config.yaml
norm_place: "pre"
bias: "all"
tie_word_embeddings: true
init_std_o: 0.00375
init_std_up: 0.015
init_std_down: 0.00375
schedule: "wsd"
decay_shape: "sqrt"
doc_mask: true
dataset: "wikipedia_en"
MLP neurons of a small language model. Each row is named by its layer, matrix (down: output weights) and neuron, and shows model dimensions 320-447. Each number is 500 + 40 x the weight over its row's rms, rounded and kept within 0 to 999. Numbers have three digits each.
A block is one neuron, or neurons of one layer that tend to fire together. Before each block is what it responds to, as a language model described it from the Wikipedia text at the highest values.

Comma after word end. Commas fused onto the last piece of a split word or plural noun mid-sentence, often in lists or before clauses, as in "puzz|les,", "wolver|ine,", "produc|er,".
L2.down887:576484522418512459597441577462485483510490490529538508551417544407481445443453600534561536494520472540492509550504567474457502468364515566520491423495539464574572491562482421549478510455512531500473489483460498502532512475536536489486534582504560500470512482494492509498505486489400538503450532466433515527469503474477436559541479490479507498529499498543494476477489480490512571496491

Clause-ending commas. Commas, semicolons or word-final pieces with a fused comma that close a long clause before another clause continues, e.g. "safety,", "record,", "atmosphere,".
L5.down149:558464481529488508455537462498472478607550506495448502607531548551523535526483484477448515489478557526436545556541472530521515526552428542563540511469526502506569537516541442516458469468461479488496450485561493484462505470504469482419510590551439531487538478542455464558532563537487527531460487474451563432540407529524515476527519460493513496548453457441511547443513425469516524506565
L5.down223:461429523498452488534518516482564503449471527502492508545446528532540530526501420486454498474486518452501529477499480584491495520418497480466560514525533549446478539484557554539555535493549580527527443508403516468518520443551512525514467490487548513564537509518492589585501538529460436549533514437464460567465552460456521431528519480558416546492544483477466489569496532556479521514534
L5.down238:514482508538473505519538481489506518355482506460488457468576500461527510502460549509435499485450478448570460472491501421505536597541441556465445537505509504489434483535470515479499535527507538523546495448493449533481456453549566482506538565504515508515492457472484476580445552499499478492488523475474485503538385530451532499455478515497564510517475468481520586525517175463468504568540
L5.down257:479422504486460559560569498489543419536533478500572531413533430529475481507476419555435489559505498515508470442535556496556532444499524480494424524483496631485563493511506494458444479509453482527473467565494468469481488448569488513530479453476498452495555494531523530547581485540478498502519489474465482475495542535428517452572422503494490428477525561515534517542561511426442489490495
L5.down437:461541552498519510513563457447492453440473502473433472471533522537549517505519601506429498559539530510483495513487478434523501537507553442541477446511509540520395494457487555539458471500438542461493477487570492589472511523551508520546482462479508469486467581487567450445515487458520494478533536591601504491464528509504477488474539529512515526534452451546480512510511313485555474529505
L5.down558:470476484466483499557462563509494496370522466476481454457482485551503568532444495507503511532521552480471475512538534480511529506502486428515448525476493537546548509500535528508517492563493506537502484479508510577535511482538454499526554510459477458463506498521453483522514478522463533530526544530498526496474431471503466526470486558575509485496412515451575493455501616427496469538512
L5.down782:443506505466463462448563474508534498447450465467449499483499510595504525432540487532459472497536607526507550540507516478524536507431480488468527485506538530468393463612531517516455516513469504492438532523474576509509507442498519494452496506505560502475519579545490563534532537515491485463583511464538451430492472490506408409543502478533504439484515507424422539440523465515485521502479
L5.down870:424489468483389487494479514491451486270520480518430521481491492442481502559476547463487542451558528460532527539464527491585486473478532454508580525519473493531459445491430431529507455430532468486476536529465495497568437501473546534553436464487546513547478522545491490518515554416508526506542487414547477529409536494526465485511513435500474515387571516572474470520446494487453564533420
L5.down1578:519443479515532473535448574466510405474423555548558565539429473564554490466470558547453526465453503562449489468482452498535568488521423535529524541515519606499426501516513450561496546533475484471502416522463514499457481489597498464473542559520461506543506537496516510552543468605413403469558537506544574499502473440475411473514531490490521545518521512514414493456496535465563487517537
L5.down2361:547447439524517530498501490482498558570534471489536443533508566491562562534476507566488531504529539513539492535514501420494524518526474543474498495536450443548520512512448478489490499481506480535536466499545505471554526504481532520509507507539473544616546482558492551527482506511508499480476437560474410541528506503495493503453492545568533578525536428486499528537441354473492520490554
L5.down2364:559530457510425433561536471504456512613482501513482508522485510494540487478471506508516525539477516431494504488503489538515490454575558457507489515443385472520457502503503504465513479479455490536527541426551482489516514463505505430434498520499533485500501474466460545490458507506508507508425494520432451422503388468483512568506493518466532570537461617463491546438484485437492497514511
L5.down2405:480507480508559529424399426505518485753485554499513527505440480500513552499535469477499464512539443518510475547489477479428481497576564459436513552481435535544479493544513547484557447509422529546573509513517469538517496551504526504495489421477516475550454536479435451538482446513498516491473468597501471501579527421442553428530460499528494471432448416465470461436500514431442506475543
L5.down2541:504481469460468468482579493477429454335429473552478528499486507533521499556452489555446467483559489574481507523527469445532480481522530473525548509562586441527496514483464586538360510472525466472509391566513508521519452472493568557521402476473517428507497534539550554450569501486555523490519435471573490444461563564485495500446511509585450533525503517498560536463430422471538564468530
L5.down2554:555510540442480468542531510491542577583441535535505511576468487518531411490483521523455519466528524514522544533458553430508490505485476534522466507550467539519479468486563453469562434552473472453530461473516417421504473423549489474523453494491518499519510505524486582505550443542455549505474532570501507553499457433534467543497532531542523550475515492475488533446493513475491460507490
L5.down2936:517481435483458536474519490477512507360495470523561536518516518455529535514461513525462485572484469543481474488454529519493422524534534463533523425461586524520521460526493477479523579420482470492477421501483549507457488513540463550456488490546436497548468509527478505505525507526512440556516414525454472509475502458514426440529537526539488497476505534545468471515433419501464478454516
L5.down2950:531567479414507458533477546466545487719419504488434510539438546506550405500503575523430500487481479504524546569459451493482536496522562474484431496557444525495437450490553514541513508486555557467535482460522430438498515507559505500542524544448456492600500439477532496514472456547487455492535526476507502532452514497540485511491483467449448512545447486539470491483466526496578491484526

Adjective-forming suffixes. Word-final adjective suffixes completing a stem, as in tactical, volcanic, thematic, longitudinal, discriminatory; also whole adjectives like political, German, global.
L2.down1458:469495526506492501584501470545489476564535561522480491498562522486529514453559569469475556507478492514476525546338486499497434507513458538500519439512460500509487462503476511480512573417456433454443483526434617525531568527542469519517545522546522504517482529498546435461460481484482514507513494473525528575474530491452491526490569493488513441539462483554567465483544415563505520480456

Given names in lists. First names (or their first piece) starting a full person name in tables, lists and credits, such as John, David, Paul; occasionally South before Africa.
L5.down6:549489549481425471494522548440466451432494497582486481539519527460518481519539476588551480474477400474498522503483530416517489530557502483504452507478506450457543524462517457524522554536602524525497555447515462497479590475513556497528495491476479507585515474495442490456460516572490455527458515522463492438465550493472426444513509435471455519539521458476509470521596497451522584438462
L5.down199:568510541531470485515478470518541486451476466482478535533567523535463479482516487536534511475456511472497470520519508484520540553464563480462485494507557581477496475496478598520383478525368513483505474498491441504480535532507411529472507555464485465472448516474511511491483488508518455518509515432493525476538513453524399494501602562473548529486529537545602552555401525522470551497463
L5.down744:455445437407453554498539514566489499288522539444511480445482451546475481528512496544492498406486579495452523451533501447481479581511455439498573446575458516450541583511548478455563461488485448527539538477463532492549489512484480457500561524435583529534470483489533534451430474499510502448464489463549503492503461537494507537481515483515469484526559534488505415575484515465559524447561
L5.down1476:442534487516450490519536455500476496213498450479521567427520547510565492562429450484450503442501494453545511491479561534548447571475501496477524457517564495484526484496442489456513552483539507582474461496533498498522432511470521475532486458502505477526546539470498426515578500465549570516494525466522520479463548509474499460518499410513513428480466493522485531584511449509532546472559
L5.down1477:545465486474584571479461526532518515358503510485489483535535471470499451516537530444539480477477519491525445470503482558537574497529521534571491470463506510565506439489507470471489521510513497408533521517555467456502485542501505507504460402480443533510516494469513486513512513549481451459464523441528477513523459478515515533374490464497530491526525579496462508479482456534526606497490
L5.down1774:423519526517524477515533511454501563317519492511471508413560483449509434468498428520443604499567483490458479473494565500490513544523550515496506535533430535497515523520508505447537569506529516483464508544564476526505459519505454509554484539488489409499476485544458460534546534538511511499505503506567495518596448489432454529481511469502469494542524528459521477565496444445540507555537
L5.down1815:501489493414528490421472548472509481539510484468493510467531498509550450489562455462462491500438534569468491433473490483493560467465571490558487521515528561579557522451514548572551547470500511484511530490486489497509489536494407598493455531496495408476592491499523461413440437511546493541503479529518500530494563520478488536480474438526457448472566417507549487517467546524535533481514
L5.down1918:479529487474500453439614464470490507464528559490565512440524580485432432522471466496473480466555481540483475392501488428527505469477528473466469551467450538486559503498503509496530481477563477500531570447500477520490526521442551520497543489472499456524534595516475566451561504500488471460448497587478521516515520521515524461559532551482538490509422478484521517537489628505506545499506
L5.down2114:475466456474497530573504446457547456269458498499555496436552496495574531548530532495496492539483573498481498522453511490474477472537515434485490493548536509444528510473569489520585554501528501506570492545470539444466514476496453510522484506586443580497474503566517541469481585479463522589506489626525450462450438507517535522510486553444483500555505565448532477530440416511434512448484
L5.down2280:572534411465518545438523460538484495593572539516519481456456515461482485475517545430457476447513537503477461450444506441518479474501529505556380529516491543532551511466506486526534505462466482525522547495516473516497496461483502539469494537450563422489477483486500456443495511511518484525447453518507524484525497597537513500514501481520553486486539485448499513471452646502515555456529
L5.down2672:538483553510346536460470445483497484435437505536443501502456510479507596548598544447503493486522562562527468534443427530560515524480456427510484515498485444565557413447472566518420519428522454482542517484462532528489507526503485456472501527501470548447436504497467491515467516451546456579512524478535467525483462543557564485476463460468488539596543478583444544498451514430511473557485
L5.down2748:518478437491426482586537526490519511552500476463496533442496540479510513496517464492546517492530523548485481492503512508543476492526481457436506470508491467530489505580500494476562556525534539574531562426444479554596454447488426510599567540493494470540513521459559438545482518525535503601477572484505513500435541482476494480503573462539525519500535456451517512585471529506576576537465
L5.down2900:487493516498531510479516535509484526644473543479508531527517505501503491534502444526510463440508472573463492506550431495526502479507591464568469483532491494572478518498518502535551484467393527512534501519506483525422531441527465616483495527479499452513570512481613425401448403498481500523533510570430488461583516528429478513524509479534481466437508471513459515514465572492444527528455
L5.down2932:546412432515459495448464575479476564396493514529589518438535444486482514545511538537422457449506458481466488601531510520532539511472522526484536500570525463555483484507502534489504487494465453484480462469505526502503377474567509460505510508442524469515533501520393511531424492486514495529478424491565498497536490587516539509419498566423525564504523554532548519459444515429525452454549
L5.down2939:516423543498496543443507522552534479360510463548489514494460497505508474535459466504476559461499430495535496493531509484549542507536478534514495550454437485469506581489533539502461491541446580502504518482504459569430567468503499496563497502537452505500481497506484482497515547502525494523560465446550543435541537464494509498524491415516527568536509516489496464486452599523524548530467
L5.down3065:468437576516473547426529454497473483695499514496452531486495532500579538505567582467459577445436563560498544515486515555543509539498461481448514499493524483539548496513532529466540489480521540461435503513426567493506546543501540537511443512506462450471571508524504486505492515492482458563480513582589517564458514521463443461465523497500532449578488483498479526550479303419500519464481

Subject before verb. Clause subjects, mostly pronouns such as they, he, it, who, that, and the to or modal just before a verb, e.g. "that they are", "ability to put".
L5.down178:481495484524454491445469446500435497332531484497520520533567480453467461556443486559458512523465476484543484565522517447516497518527465531492544521512466472496512546456506502522451475490464447460492474493503439462511467512524447539569473485507547539461538547452525512505566509479617546532518475518465405461486455524461497453525461585486492527467523517521499528468501466467507481566537
L5.down271:524524482479446479516540547528476483450512523507454529502497506499482403512469442498553484504509490506507486513495514525531506436460510470516456516479558479526568451483479417486560437451555457474530558477525481464435500458505494496429483523507470501508533529503526451445422514464491467466489454571480458484475470545503428506477490495556492441511554501516489559464493473514548498484556
L5.down861:510486502556516465592462467525477474570506494561501511521444468475545458497533400468478394464571529489446448463576474479460532472454531572678519481505549541449426489508572488507503465489479499514583444461528467523506471397539463498509442451523486513498558500472479576593501531478499525489535478447419566521481440508567488464484478444469554534498510531466488451547512544491437562483531
L5.down951:534517490563505498445506439432548525566461569579465459528536515522494494463567613425545459539525505533550489522459525483449490471525503445505506495433482509428499506496452525499490509482499527493500506517530474465567486505494453463516520435517554467518509500485476497438531486492533511499530466590425512531512476477486455561522528392409498484509527506504505492470459440535490545502520
L5.down1350:499517509438519597484446501458501493454547578585515531493533505530509512483445489537545480440525459475508501511544471437542503435500418590493488471504559490449576506439419464494534514497531495524541496489540489469501517450532485472475470463559488529546528442537521508505487514500581488531462492513435456454507508497545458530520466469521553493466491483528472592482476330492577558531513
L5.down1413:525515538479577492506502510531477539699503521570545414564584603521501459458461487517475518453460519476568451452494488475508522491459460447488544513507483511461513516497524454498512497493558513456515464482469505472519525506473524519437515523491508565521571510488455495473450435514573440544471507526477511511512434473563507546525447456478546494521450486547485602487504230514516516477511
L5.down1877:512493523458502512476508463523497581343490489495521534447511467562513458536569501510517489500532566426545488530509489519510516498544471540455471445541527484537541499546542475504578438543518496507530488553443447496519562483479506495494492567502519461468487507449479521546508548417506467508510511516508521483504526577580492517537471480505511532465557486471534524510504531467468478504516
L5.down1892:440534498487580485511503505505569455635474521451458481545466509487516534489512599496510560469536554571520459491505553551432489402546480533499419407492510509520470372460466462515472540588501531470525498544417482517562489509526489522496510497594475549479471485512491561576533544542558490441459472565464516503502504452513499486474532499538469568527528494417469530451581515512475484529508
L5.down1974:522469481534474470464568535472479489219484444476485542506499428487487464529498455451478483476547422489470519471533548533526560549492527452519482543478553547530520486540477556501484468454515492504532536530512473486515537496410556460511522497510530530451480592515487494514488481494485513504495453521485472550484547482470488562458483507496479534478504540504560460480468553494475438540445
L5.down2094:506468442468534486492541512561534461797587477514520508547477454466521452514471461474535439471537476495557479504572535565505503491520572541601449459406443555502470533468468526525486498489505515527477518474508539530530471510465402581480510476459547564457529557464470509536415485473486456496468501549454506534427455480447458487515463518464550445496451415429500393527510681494542495546386
L5.down2148:614581544492530449508439453472510536411401467472431538526575522497527481554529492495486470548506522549508544485499474507490469490488547533435514497498476507464514506483494490477478469500571466553548498504478458390522557506456463503503530472520504506463566505492528517453467529546435542454489484504523504493510572500499477463518593492442454505490537462500545539510525478534572543481542
L5.down2295:520446471458510568495487501484476523571468530510520427447499527493523513524520461551466541424443529470517490480566524481418444540475501492498485623432535506507502557499451466498484538474493592571519507512464497513510503535519478542555524469486471510476521493540507499505467502493496518479394450427496530490564527562455509485521518532606521495511517542548495517515482436452491477534489
L5.down2334:544430455507541521444576490514506537336474483469468514492486435549451456528441507471540460491494463514525528468536537542508544556477525523501485530517460489526446499500454494537474473525509527499467587502509518494507493536454559509540510547552461503521545541506506497511539540530531480500522408543490495548511533459546444493515473490479451571507499464476493533463478521466484547499509
L5.down2647:506529517507484501566516479501508530412482447476481549499533531490527507532520501503465480521465497560439498509533451481534481496517478473454483499581513462493488505547477500523551499459498476472584521519542450539495542476458552472444578542524547565503523519461473455500509438439626530531499476536499440456499486535539502532481525476481431510505528474532550548545408197457570555506481
L5.down2787:522524573501466493527465421531517560727563582465458485477575541480457510500528432542467446509532589537536526495472496506503564490489409452486565474507460558399521584484528478447527457500498493514533520547591456534506468423445471513443558491526529561511540506522487500494514461480523474426477573461538439458445468551561566467478501494506517481548428563499530511554515405448471523467430
L5.down3030:494432448526511415439484535479446507648436503504442437521528506553480453491468477504513501510458506442555482470489472478504572473578546505421483511486524526501487491573527523547549486499452585470529573496519467489519478498512496543554479556515462467496494463505409482445504530514501428556553512547468582475479502506521433530534529546542498556505509587481410428473436485516482461443503

Phrase-ending commas. Commas, often fused to a word ending such as s, or es,, and verbs like proposed or began right after a noun phrase subject, e.g. "plan proposed", "instruments,".
L4.down209:524499533511554504508495501553477510505445489496556485526447484566506477450521546434509494495535521590480497512440440569501461518448601522453468454464472488491590462481493561549534511576502490514501530514478496494523479570480564523487526524453537513459479502512480431535500593435409471532565609512483484489447471558416500580399400485545502498550486434541456569564529511538522517521493
L4.down634:514517516489530485472477469534573524163539482447544487524542551475539547472492487542510455524410506454532513483473438536514461480544474529582519469548496547512484499469488482497464438540568510555523504473499486496592549481477551561497528537529512554459507445510507482438582489540567542454454539445483486462434506461498508540437545429540520495525481492489512501491516447507470424518485
L4.down2228:518442526519562520511453525416507440532464469506462502472436497476494493438497487498505470531488521507551495603451390470421435485560517482497474528470512463514527600505601456590553489441544525533501464520424505477431524491478502493528522510562484502475500471482494573493449484457404461553473490520539534475424549551464472496523527463546529470430505520544529472459462511518513493452537
L4.down2427:560465552446553511481391491529549476351499496583512530478515464502533544456516426536491492533463486491422546552550494530501462464597549543516512552518434411479481520532491479553498478504546454468491467587525543498484524538450430540524540501532568550537516480476466543449485457507513493517497507567503503509471498429413485526512486527487511496546418523512478526440506391487431464498473

Plural clause subjects. Plural subject words just before their verb, mainly they/They, we, or plural nouns like units, seasons, steps, books.
L2.down1951:552458504492478529482491487483477485490581447480537444565508525441455484572431495521459493543581541433516583471547456508493491448479536560423570437457487590537526535548487426466481501515516507529515487496487478497465472479417482543457515481505441489423491501451526543469509473540490542546467492446513520517454488462493458512541511499519493522493497525536436483511522547477504455528505

Surname start after first name. The first token or early fragment of a surname right after a given name, in tables, cast lists and prose, e.g. Paul Bert-, Margot Al-, Simon B-.
L4.down794:563461526458506495516493569499506472471538518506521535503475479540526514467424508478495517545526528512475515458559494508546471469489517504493515503492559506479579544424476602444528480500525545471460509548435488491561422507513478465492461583483515504515571577503500541429499576424481449519501559434530538436478594506583459502533507466494498511553434503485540522499462506461492470488520
L4.down2284:450419499563491531548502470518510465416529481534560600459461521447483424540489459595495513526549393449535579466449559422525432503549507503548498529491543401493539491485528511469455526497558507491484491494476468444513487451463473476445475527400510471443482486541535542536557487469514519492505511467538462462493485589455441490464482504531501562557477502473488501489550518424490469438542
L4.down2472:529536658476553474534518471543481487652533455484486556508520490490511490480536447512508490513492541476449516488567543510592446460505543487501538528505520536489586549499497564415514471548539535532459495509465448504534491487487557474461487524451533523540539503493528524456477513496496464536479534501495508507490552475486546508552463513450512431490455496481509517538417377544526414502517
L4.down2731:477542532551503494568511495540565573391457487498400439489493442446464418542497474523549534537502459468544540565502515610507412495520537496482540545503570511435425447483515506456453514581504547469515491562535506436509486499542534455534573478572526563522455513507535537573591481541509427538483504449573468514513517448484543506429458427485537483502512421466515544488527534464459484526493

Plural clause subjects. Plural subject words right before their verb, often at sentence start, e.g. They, residents, bones, issues; occasionally which or to before a verb.
L4.down1115:498516498421464516483464466478555534506465488472493470558533556516447441547522563522529501531587501476546516436468530561440497531478467508472496450519493534508491497445546473497464477520496495470480450520497491480562516496459517510556560463599549443492430531505496531516564482487556488547546483434478469508534471475536525485510504542502500467556547490540542535491508562497454582490476
L4.down1720:482465540524503506523480505507520503334441468557495457527444507466457450442469498517474508570496521555545512538567482478468447430484518515502441477451497490459546484511521490560532542469452545527480526493518456504421469451485478451511516515506461464454465591487484519466509464444437502487518487554536492440410482415526473487550548487508466443380586461533439482394509494548552480477545
L4.down2085:484503503450476528514407511444578472604486468518482573477457564584583465550460502474456425510453525491613485528483488488433476551484515515482538485464510515414480525540542588515461538534531488487507418508423533465448490553527485501521516520498504479439541499524498400519553485488551469470563512552515560483491570477546465449625486484494487474520487503509487505527466483507455586471495
L4.down2379:474482496487554453497492523522511489600484475514499542525475516505431519489530526516535486547465516506406522496580416538567475517539486495578481528479496485377542500485591481574478488530503547430459510542513485484428451456500473496450546485505499510575527535474543472527411433526476464477517521570575486550530433503466448509533502452504488464406543460547455430438464543449532506547452

Possessive determiners and suffixes. Possessive markers ('s, ') and possessive pronouns (his, their, its) that introduce a possessed noun, e.g. their second album, Hellion's self-titled, his own.
L5.down13:460513445468464476420490481463428500660455496528540549428510468532508538487531470506530498492481550490459507456558508528466532523463478481435542543500488522515503495447559440525465476494547507459642550494491577486529468510519528489553519498471475498503484438462434519551476455497519505481524513579515463558503462489538499531502405488551524507513544453419437495536414517523514482511459
L5.down276:514464497541435525494460563516460467716518579485515501467496522490509526487509550430506496461539551501530471495403507456512474534529477497494556460510481540565519430472497467492530479440544446484463477515484459441553510562493486555502547505510594482534496536518569398508543461486512546524517512481554453486471494526466487475483473507523441497542509482555530504520461299493493519512484
L5.down336:498493503507501521474538390525538447550503469557525488440449516544575448476500543533495521565425524525477516483459506455461496575502549517509499416515505454491516498571461526489466506534533482551495562475544519504480482536564461461489426535498463456518492518614508355515472481518508481466558563521578517507497530542485551503554532491537501567522515463420528522530441540492468477566462
L5.down787:448509484494486544570483532497499510628538483501476633499529450544557410574498498504462558470479542564513467526527445478461538521496548480522467496525509556467574473484489504498554480491451501507532527509499449491523599505495455512524498494495478418531521500503566490448479503487446540521476507500513514526530485479492537483545429413461510459451526534497458521431488481573534509520505
L5.down1170:541458499518442492582505542452530516559473517454458517452519492532513529541436527480461463519472483467504475468512443556516522545440556550470574481509550470508499476476473557554514510584492543498513567509481535458541536476469564445498477501476500452472576529534507478531520584526489482554521428517474480496548496556481502453504515490488429520474493421445515571591520385553552462546476
L5.down1352:565497504553458541469484547478501457249501566566493493505480515497495508503423472561525595477526401465517445493460467487531514491475509474557469471472418504526463417514500463507456516490524556475577572560513490517487449551480404544500490562416547502492501456472475545514514527421568507505475500482521466517467540478514428489505536472493546472519476512509467482510461368468511434499559
L5.down1354:454486533424452543481510485444455515604502464500498499493540484542564562512520457520527454455524600440531497499476414493497518512454482465455554468379400514496488494474475409516603535500530516535527518435478579513503558530570497462545469489564539489534515529496563438539458488449507536557478498491515478571544499551470499484521462504529498530482458466479586574535533318517555448527550
L5.down1387:468442528511422541441466478442448550648510482504473559447497528563524500525493482490502539399449481421458462534422455497438523517423509514562512512413478448550472454517462520445489474480480421517573565464515556556473476488454562560519444521484504460544514450440550525529423489456458494492572557535500618453521501522433517432488546469485548439521473527507503521475498509506502505497445
L5.down1396:497463437514561472463524548574470417643511468494521469526508535431516515522455498551394485472492581479511471493409490530556538454484399509529487477456458536587461480439470568530476540489523464482487505511390526587523448521454527495458478510607483467453466555488490527417501524503496501535478440472484483458512537523515447446493534493554472499466506522409465475511537520539428516512493
L5.down1411:509502486494484488478487433491550528460515508446500469503469564444462536525533480454529493483478477511485513473473510559410477428452545484482519528519491464516566498505554445524482489415469473472499474454564536510462480536505484511494438531518542525477525456465489527542516453502530526470603518544520506422524524563507482499549532546559436491539541499514458424522465475502533471474463
L5.down1511:544489514543500511549505492518540518539493498473492522470635455473478525443536510448500518522594546503510551585496478531504516503519485471454491540493472544536436482483517501457467540467520478506453516475497486470510467491507443507451549485510511475435512466496485487445508540525525475477552488456488460435445482469486496523471446450497500465524479489498479529456529306530528495466487
L5.down1993:510480452522440475434512518498456465560532488534556539534446536495474385471518506468423498491512478476469485505490516509450560454500472523571509485478532423536511509444515580481537452498534433498559493551425535494493508473567481571531494537509491510489441577510490465459499479540509465461546576527567555489565494528504453411482539541475474529520424550476447523539544542436490566510559
L5.down2428:448458541500426556408562489466475479743473562493460527417513551521537523466465553430507513584505505511521487512465516426502525496444531501497472417370493456494488507521515483499563592394499425419464509519530530510463493507451515508532563492574549464525443475528476530499492522435466504488536485561531476563537486541426504461572516497496537454511505495495545475506497380500503449482507
L5.down2516:544480519425486525525551536576435434701541463488517528470498483444512432524485468464427472449508589447594505489502490552437519495473521484486509503525523531520432462526418480531495483459521555531572558447536540472505544535535501477547513515500482488544466463567514482512474373526506548513503485491436467518520487453527536520511438454516515559486475463511459589532589514546536437510546
L5.down2769:521499529491506434512454482462542454554435508537513526514556503453517479527526474449489477542574538443496410502459538510488449568394585456412544558461516508546512575427449485499480530515521463535476438543536554506574510530455400490530494523512530476504525501582533498547548467546466430484643487530513529480485568514407478533536480448479447458524533519453546468567457465501401480495498
L5.down2934:429462498562450493525500557459430460574506551542591465425507506490535557444522448446564542483528568541513559524413470521489496553504514432504573521418463514492519449479489474505517498435521464491465485530476564471520498553478429498529528473533490455527526584513527497556490514459477522524555527488530502470484548470433470465530543522526505467511503458506491504536524323516515536520502

Possessive determiners. Fires on possessive markers and determiners just before a noun, chiefly the 's after a name (Mars's, brand's), plus his, its, their, this.
L4.down431:507551518471480497534506468536457533331542467525528513514551497509511495457547414460541523460453511460503489504480508474499511457538404451482462499508512494522537520497521481551542474472516509481495506441552462517463550511500496461459454527484513555473507511463458482464481464531504501519476484526523449495454476525488520536476508473476539493568460499474499524475489209485477523432572
L4.down668:413523479433455518478574399472507562449507504480492466530510542445528510558558516462500529488494518481542522441419458548477556537464554496508478498561481487585473452483447468613552530467408588506539439487554428487543479532481490587520577537542460513580479562477576586448439490406506508519516471472526498524490437462443446501507513479449464471529502482569433492525565402506498572469510
L4.down1706:531549587475504446580491527483528506584594531481490536531463529526490512489490494507541491463513538474509491463503518574457482460419450499442560486490474557488438581492521520425463478469499478509439450552498460556501523538478540481490557470511537521486519478536477487508484483472440449478480552482538504489517461508511492501524454519501503466513466496527447491581499480509536502489489
L4.down1796:461450563537449530562487482480438502326479500476532510430627524503590504433519500448519525496514544428488524480450506512499461472409498489548597389499565524484473534481466531452495469510484500474496471573520500544603438499484494495527457479547532502454511513562512494520566530481519445495574552446584459507522486482470504478524489477416507449551525489492544528545560319545494555523476

Before a name. Tokens where a person's or company's name comes next or begins: "by" after produced/led/written, infobox fields like "Label:" and "Born:", first names opening list or cast lines.
L2.down3070:497471501465545509530530498538474485502455487480591492459438467526500586576481609533482453505600501565435431541438447454454466454461542509515501469498487465488473505456496530496525521478548541512448511516520509495574526514510541573506556419501496535460480502503503519459498433446460541506523577469448506482496510544468515516545413497501447483490487462487456567512484595466425539474487